MLP neurons of a small language model. Each row is named by its layer, matrix (gate and up: input weights) and neuron, and shows model dimensions 64-159. Each number is 128 + 32 x the weight over its row's rms, rounded and kept within 0 to 255. Numbers have three digits each. A neuron's up and down rows have the sign that makes its largest values positive.
A block is one neuron, or neurons of one layer that tend to fire together. After each block is what it responds to, as a language model described it from the Wikipedia text at the highest values.

L9.gate67:125136153134077148086147120139088145093126124108172101114110126133110093106110117082087118083144085176218086169159179147151156115188142147099114107124099171137137087140131148168042139128106139159129102147121139114145095133102149108121181120166176146140028114189069112110186154131153130117
L9.up67:142169199186094150136155095081105149094150135121181105116103114126062096158103141082145123093126173140143116136133164147165097128169148114096103139151085115128207094127150143184108155076110139155148150143090097104163149132159153115126132111188113153126060098102167183095172183101083088138
L9.gate580:151154094152127176125182092103084182039088075124089084171194178134096161135089170120135118146157088154162088138123157135135128123114132194130138125156088076155157138093140137106135164144121098109115151183136149156099142096120121075107148096154165113077080086128089110108178185094124161159
L9.up580:093179137196123137121111185116173097092079138123114084100194119117125077120103110177123061117096097162117151174071114183122177141156115160178095145172099149127152086145147089133111092132085124106181177174085127097092118147110149083159164083134165145130137138095198152095083106075145099065
Indefinite article "a"

L13.gate323:138150094145077125159122157103088131106152147137138192166093110143160155080164160157126117139158120122136128120117130155063121171163155123080102169127090169068109120220129110102115138181102138138073178058105153161137165121142138120148169146151125138213089167166173153084123125079136176094
L13.up323:145150096119131085137124098100089128154101144117109150102112149179183157144112113120136152100153130105138149130166205085115152116143112099197058137150127080096164117145152072156131097107155116126138135206193160123165113186143089120155155143092132109169164137121109212132147200155127110127
L13.gate352:074121124100127128137163052132110133120088066128098096140124180146204078169073083118101119140151144078118137094185091110065116102100106130132138163082116068144150141073148124120173137132125100077144133150160101139108151118129160169149208094153195151191097207152152122170067096132096069134
L13.up352:144104116116140109135068148079111159152162106176064067099134144133102094154175095146107088120095162178128087144174135108097161161113151082069156139179149178154102086120146117093162114081096063122189132118176145120121113174190127170101131160114109052105128168155165091131088152104101124121
L13.gate358:125142176128124202179188092118136093114158129115147141164134141130122106167149134104090173150130128116126090146152129107084092119172130159118131184107086129129189110142182087112167108121070110140122159099177174149110175159190150165155151133147158150145120071131107141144139083082117115078
L13.up358:179073174130104177129127157126108146133123116209064137164160119126164133113130153140103137142168185131145100139110125149123062152137129161117172175091101082142140100136126154115140152104128169121117168113107090111147149128125162137132158099164083147143132127138164122083132126114100134083
L13.gate428:170105125051162159105107137094184110147168102115134098120142136143143085129158139100123154115110120124113110114087163103081147158180099121130093166149091102091161115137155112133126128090100096155151207085062125130182130102150097143132181122114151118194075171122107160112174195102114118090
L13.up428:153116123156123143141085116107150101136108170152091090143144089161108129099090148102098171149113104105112138125075137153134152194122155064122125103089065147107111081176138120116146157125139118129124124126110165193143102102120153081091160099145091125155146165080084110081122144142165145109
L13.gate466:168106086095045188101115132131103120105182109101149134106126097151126124164133157133090188111106093198123160138156120173110163152137124104122074139207106115118074102101153116120138184118182102111130132171174067137111077160152148114146153180121110161170129143101170184075111135119155155154
L13.up466:167167161160073151128142077099143180142128175146064135117100149183090106071100106111136135087167186156076118137044146114148078141078150137141135151122152148134136100138146100144164124122133085092132134128151108133183136074184070128133114175168129125185160134089168218063158144155148102118
L13.gate545:161169161115117130142189166153123137136172123150106119097085107064177069080161132122105090134220097178093130127088180155080110097185147113187136164139158161082176122130105161109117161116148095129169183139150133122125110141147097122123111149153146124196173123113111137062183103120128122103
L13.up545:147135123112122091177179095112134109164136145131108135131099147191116047078108193099172090155154153119165120132079157167099153102084139180163085134100154093160130113141115156138144127093084109194088083096138151145145084143071143092113127083081148114148050140067144125111079157112158071136
L13.gate582:156108114082089116097146109150080136112200095126103158113082101108147087136142143129119125136141086063080138066130110101068108091125118133162138152171137167117108163108121083097111143147166105082156164157155167170124108123101141150127165138162127098108107137165130151136190121123197110077
L13.up582:170114111131031165131136126142145094179146126108099155112173173085138125099089178120128122108138103139101093088105072149089108097150139075108108105188133157086140105096163184139112141130163118098198139082151090144085123149180142138197152108127114151120115093159118150184084122087126086156
L13.gate594:143149084185101114182092092138099105117070088098109149148173104141155094157114074169158056163102083072155079083136164125145138117137080090150112170119150065147113164116154087109136183128098195122100168111118122190108089201164094179120142122131076186157105091102200103064109125131096116140
L13.up594:132100094165187115129138153115140108144137100119176192112136156107124127162166112141115151184124133168105124154090105060174132143084137143171137152070088100158176100082167067118106110177057139132090095099118134120079120133134130149082151133117077115185167129108188154124112152161134147065
Place-name word endings

L3.gate37:146077077080126100119099146093171100100126183129110139101088160116122128136134102152110175080154117114163170157107174158135201116155109135099132113090125039214101166101161144107135171170165097116116163198103115143110146149212068083137140118170085084137148118129132162117116085130156108101
L3.up37:157118073100125158107100174112134135132120106143168079119168102096089160118090153115129118171075109115144169168139158178116158160169118184085163080150098117173107139133100157106106097125129134100100107129106117123111134130113108135129094086170096109119100070083074122124142212116196139082
L3.gate514:130152106149148134109143171144169169123075085184113074181144168142167131126170110140123105079194170167140115108140155131113120093108116175139079153129157133086164149118080136142146162088083056128122117162164152105052143178130145075160162143153166108086139109101123136097131112077195097119
L3.up514:128119149071101144122108065114095169122107154151149119143147120099106137055192177116153128136123090114120185176091165153148177164105121185136153095097191132121199083103204144178211169116109145141093169105092137121077203110101098180095166164115069189111142160102154067129136127149142103133
L3.gate554:140104178117160115147115086147121061078107090103129105147157131140114143162102131134105098142156144154130170157151143108081201096141075078125150169107165099078129121113094131143049100117157091148115102146126063110115124124130142168158144149205147161185149126185146102072105129099093147177
L3.up554:118179107105111162146142182153121154113127084141112115085096129114112162086169105139094127166087093150107115133168154128113150126092143093140122085093116116098136100099165114139119111121088141148100154085137122103144179121146097102139118148138150114093170185162162101108108156160130137216
L3.gate570:141163108095150085134060170134113166068159095183144174173135149108100118087159116128067142181109140160088129180099130075142069113104137115052138159080181070095095076120083106103145103174160182152130178116118134160098100108099109070148164092073150116134158133138112131152102143181128139117
L3.up570:162098127091136156140140188086136098144135133129119122165137141146151066138138175103154116108151137122073118166085110134128091098113105115171142179165171138116171113147146107185136199116186133089087088162151135149115131062110150119163103142094190139127125186143153077164152142137106155154
Paragraph break after sentence

L9.gate297:091115111092170117141157126139076068093126080131105093132158157127173116124075110159134100158144102143079092162117111134054178136140070145172144181157135125190119172103107142127121206160140175117109082102157134107064107116092094170177156137145162106151148125129180104090116141073085093189
L9.up297:146139119164105109117042132126086157153121127130144069146147128093132099103152107078161147133156122131158153169130067137083112167157123069117123140166097097194144145088103086136050133189147100105089101153109174113108114082076121145116118093081165123106157093105100039147122179166130111063
L9.gate595:115105089164095168113142086126102075140139158094141115139181182132092098121143093134110152176168140130153142094108110131158127170064069116181127159101098124128136106143138162122101128161145124129105133151134076084092154098114124087131141083098157128197093115182068150064097155086116095173
L9.up595:138117084137107197124123126095100070120051160115147123138163098096152137090161117099131087150115086084125150152175128193099178138098078128124115088111178161202101154181152098175128144130144110130134158189119086109110159170177117121078169133137171119192142107169071126130129110135155140165
Copula forms of "be"

L3.gate33:110106092108166179217130065098142152139152127109119135128168119101090113141172102137142087102159098141137142105127147125151066140157161160106123221065101173113179133156184104127144108076115156124135150119067105143126152093130143180150170073113115076152108146101106134126141097153101145103
L3.up33:166087121133106091145069097111151179162163152091117087134085132131183159125131120091156124156145126199134126078135130123061130096166083196139123164119164149130167102098147146065068141130129122128145197160117164152114136121153112148109118118185123173127192077136169090147096133124137169104
L3.gate212:105097129167106136178108150110130088177113152111055154101175115135181147156138095079130152097105134100111097163153135093111115156182157166199119189188117111113155156078125091158152175089064103134138183124104115110119143141126132135154167131162111131142138165125169159161116132122133100157
L3.up212:144147151175108126130097156089142117135057175140176183124155130140138136104146144083086118155168136045114138125126089136128122122103170130115127166200138104072079124152095095178154153073091120136180091119112121107145171095088115073150135075166179140155091138099123178146101111128129088102
L3.gate286:067168108114080146120141131132123160102090078136112176151130184070147152120106143120061097119112101134123083152114137136125120076135132140194099139143130220081204069177129136147119142121146176165131131170073113095116157202104128121143115120120134157087104161137154123125146080111105139094
L3.up286:108176126149185152146198117079120088136113124126107157168127157085147166150121157176098114154129139154125106096097114145104182123052136072091167131158138122080085077116118163154083136096124169085164093130157085158111119090149113162106100112150176113206117119077093101112132153079128146086
L3.gate465:146112107140158168114168157088165149126122123081158144108150096108113091133120126180116114073165100153187127114104115114069101074180134111184113163159118111168139151132074103099158062113175109159184131080146076129149154181139156187138139087160188093173110142152179115157066172148180098137
L3.up465:100089126094137117164125078151109097135183132126095100143154111148110136058081146140185121074160134122164155127135153136116174127135095146128091176122081189091102128151148087024111140064148187158139100171121134115087190097119132164103101106131096140176176127098149066108177098118132085129
Word-final name pieces

L13.gate109:119074118084175152173113157154132109134115129120168139171163098091132118087097144182128191097131102138165072157137172112064189110047099152174170098087135075156088091142162064119126130177167139089078116178134129111104120135119091091135173121137150177109133119116208145209123205081186123138
L13.up109:145102113129192140152099106108120091119120153138209141140189111106127092080062142120136141132139124095091138101106094088081124165080042125171150142100120089121147102124122143129137151162095090101149154165158154179159151103139177123163230153115103157152197127157107159120176138089125075123
L13.gate131:074181134099136183138153102122106117101049139115099065143173128140128053189102128151134177159132117093118145106124107119103146139107164094137176116137128129131103095118136137083149088122132123059170141154150148156106158132104122150110174071141091127193058161107132157100159120119137094145
L13.up131:155153145116151239117056156077139127140095111109075149117078135204067077150135178122131153090112169190124139131103119151143168045131088166076076126163161138119102121147104130080125153144131107114111169061106096167221170162094080141126124154153137113133154095165160107172075171116134059148
L13.gate160:128091179130181120130130077149122073144084127132117167182158146115116152072141113143191138114170073163149161078160149075089149126150118094153186099089178147128155091158096140095126161030120178146131127122126085103099104149112149126155162142169143144104111088085170098151145136129165151165
L13.up160:161123129136067100175111108140151088179140093123111114122083126199125120131119115087116137088145184118131161072096124120139141144112138099163081105145153140127094099112121128178174121124147112108134155110130155142130160095131147138166116131123091112098072081102130125095151163157180132065
L13.gate188:115101112099092190130153115148154102135146178139111163159120073092125099128183101135124092109144120129084119162090207092081162113120082109203121154194092140177122085199080116118117137164137182079093145118106148179116112100078141111126126138112138148111121060098181157099108140154154109151
L13.up188:119128104133163140163114114095170113172114124170163140118116171108131112152200095091109173062173029090128076151128113068129187134130178093158132154164085148156063104136120136157129078105127177119108065118109088126105138110142146101127145117054112172130133089123124115089185117164120114148
L13.gate260:181113085170162110167181126165106128125116114161065173177114151111152197127121158114107142109130136158168065067228108135085078170139144153150100129162159072165166127118103101074117128130137176118100101065126188127157125118162066143148118153092130158068125165151156140151069185151113102141
L13.up260:115093168152100133082168133108152103177072168163111168135075092081165146128124098116073139098143168146090121141121108141109074128109139151119187154110141149124087183178174185084057181121185103088202156113090132093120157128108134162111101107141147131123054087158137127194128134130204159162
L13.gate329:116137125130205141164132094079119134164114181145118158214164120181123119202118126134100121120147107126076143081131161117120169147080191130130183125131128064175138124180142080052136108137129201130164089125135130114065148148091161136071137181072165140183170082072166137120162148105086125154
L13.up329:111141163189122097164153132132117145189131117171095136125170152082154127140132111170104133096148145073094152155130093130152124137150198085099178121127116136109097100086179133119095110090188122074144124122144097150108120149182082131135204089178104107176082154151143155120155151104176125071
L13.gate527:116141123081094145035150092101104081116151112097152080132163140162144117146139154078121141145098141144134119154105179098117111125103159106108100195124147071098117116159144092143141179149137153099113111179100137070136036108112035099076104140158164145124133141117146171097108107114068048155
L13.up527:137071133128099166138166088093126090112104097107116113081193160170127134137140083088152151118125125166126130115147130212084131134129082185197106142104134093188085160121159104143091105095151173128145109143106122154056149140125148144116148096121152095123144187090146061157138174102176093188
L13.gate625:087151154146137097153079124140118073161074107166141076135160161151164141115101135138169076122147175165142170170078133158086106113147124065100136114147201111113122104144117156198077149155092126097106118145053127152136159153154060188105153177138095104128116141128126152064123185167180112111
L13.up625:105200137091167191117169152155127160122075139156166117120117167114141068095156062133088122124154106104097105118160089136149094112101151145172123063129099116132135131176128124126136138105048117121127153153092145070091091136118135083131108134150104153164098147108164107128173114096128136091
Word-ending pieces, opening quotes

L9.gate217:117191143082090091099106089140088140108101137152085140098130136121165107120097131112165138116097081112147093141131172126092112146116133191095149129136150119097096169093127053119103130150136146151133114125197126116109168175103116165059176159189143142135153100123079140057178129124160139175
L9.up217:094167160129109186140118127190122143140139094185127101136094134121118093130102119085114116152105068077094080115124192149098135130068149127126104133114116149072084088085157110220155113097153122099100143127170148133157116126162150154140064167150121112106091155115184057091108120120149158158
L9.gate406:068110141135142171165119183158104152100129099110184125102111147149140120091087144162132109184136130123138123180160110146080155175157131158098202096144168075073126121138125077119104102151109099153153139142167163141082091118078132151146123144135082078142096101129147124079106163171171122090
L9.up406:182108104099081118158126126145155192088075177135069093103160161108099069173078080086160114112177103063164163117150092169144122160102127146093139099140134167115146121173106150080130095075129137095109168082142180105128138055222108153077135133094087132167163160179185095157114137130149140128
Mid-proper-name tokens

L13.gate49:084140099116180153113198158126144142114156077125170153148145084095192194216137085137117137141100207171121138111148177071148122174164173100144149156141126085122101075043164133121131135177122109164118130144065117105064070096111133048142117121148066113145095084100135122130111121140133115125
L13.up49:097160109141138168131088103086162092122105130155178116131150076123132129115131098136136141152096140158162074143145099109103163165077161157131178117172145134126136093141164183070136103140143090148151116103127171087147078136043089133167136103104143099145116085108089138122144133166159095123
L13.gate190:134149115114162069122124144097146078076087151166194095177193125076133169121149132124156149165076138101148123132073135072121164163095149136213103151163118102128216115205177117128121130117160084136127152127102090123137106041123139152127168130158182131149111151101134116079083146149143079114
L13.up190:084137198103133140150145095090114139076133139120186132158150126128198140145117115109133152120085131123117128168072091138102176121116098120138119111128087135124162112180109148177197150107121102132098144041166111154135151103164122170097142165180074123101137140125112120177097108120189159121
L13.gate297:132135161193116175168110151184168200118056113132135104207161114079198142130122123114114177149124122139116110093131158167118118182097130131111112075089179133167116083083152096083142106179123126158130175170152141163133105111174139112182101149118169076146147127171130167132116147112171123174
L13.up297:149120093136098198102083103125103150059070114142112143152146130067107151140134159092129048088133125192113108149135143123075100130142121145090110152084105118104185104190162124146113136099110126167118137181107109121142187069088129129125147186098115101184133165173172149161101074061113075091
L13.gate404:158114121102151076122099141142107094133065116194118082141131165150137128102073128128114128106087169157164154098072142104123132135085081124134119140110090138113121113138190128151156122176128093151135166129179128160099184141151086126146097137093131163165128146124072157161101153117100123138
L13.up404:120163107197103185114101134124127172140123131112155185097085091127099108136095132133120173132097136112127170128140129112154170113136144187146125069148143127110130137126139177163095131149162086126189092161048183048191148097071119140201084160141104144153134099124127160121132135199085113117
L13.gate440:111104109115100108179165144120161121136105073155146127108112076112146162151156128087160115142091074160122056084179098117129109158157092149135078166080118122154129094108133156113133131155158138134139166167145172131143119178126138089118117101165096114145086156129170110055194136161136058125
L13.up440:150099135216114100147172128153137182095043137167138085136105148157132121193130173108202153165163130183122067115112124179193170173092139198101143080082091170130114114159160099092128154138112136144150085139132124126132193122145095157113081105093139149098131180099106124107155143175104110164
L13.gate507:208157166078103120154102166144128170063182100122137086189148144096135098135194121137079124135108154173114125142130132121137075149135129121149103195152097123066100077063094136113142137151195086175155162126080096161113156134155094110202158143121162168141139152130159123097118130143131138071
L13.up507:126129146160074147153168203108113146140161075117147131169185121090099140131051100144092079159184094079151134185166165156097142081152141151153067127106150136115145127115083141190150153183141126108164123182107116130157145154140126172088117094117138106142134103080089075119154109099112079148
L13.gate531:122166144121172166136088114108086170143040121084115095151094173137135124143119128144166060149075138136140147174138109128063167149112170110146134182185099133156186152148164068075169155114120092131121114172108114159096129110082134102112132129161155153140115171161165125092128148127100118135
L13.up531:134132098137169184175066146143184087099182079145098127106096122155092109154095166124125155090110201115080127196183127118118087117100162158148147142161111121082158132104189115110110151108127152115184095105153060101105117105143097130115083121185136141170078047135110131086113142174078108102
L13.gate570:123137162173108182108084105181152096118124083126165126057155119066159109122099170150067148084141125197095145113088067102124108138133130147169145116115185121122150080172113164170103096077118163125173084143092107105044079094141120102152123087096175143154088087145137101054106161182084125132
L13.up570:147110141073111155128122129085133131138117106086163168115105133083108112101160182099109097103161114124114079141135094109121111127149167154074147150091170138152163104093120132131099124188146129119128194096092161155150063160169111155174125134136110121168068146126125115149233107171127093113
Indefinite article before noun phrase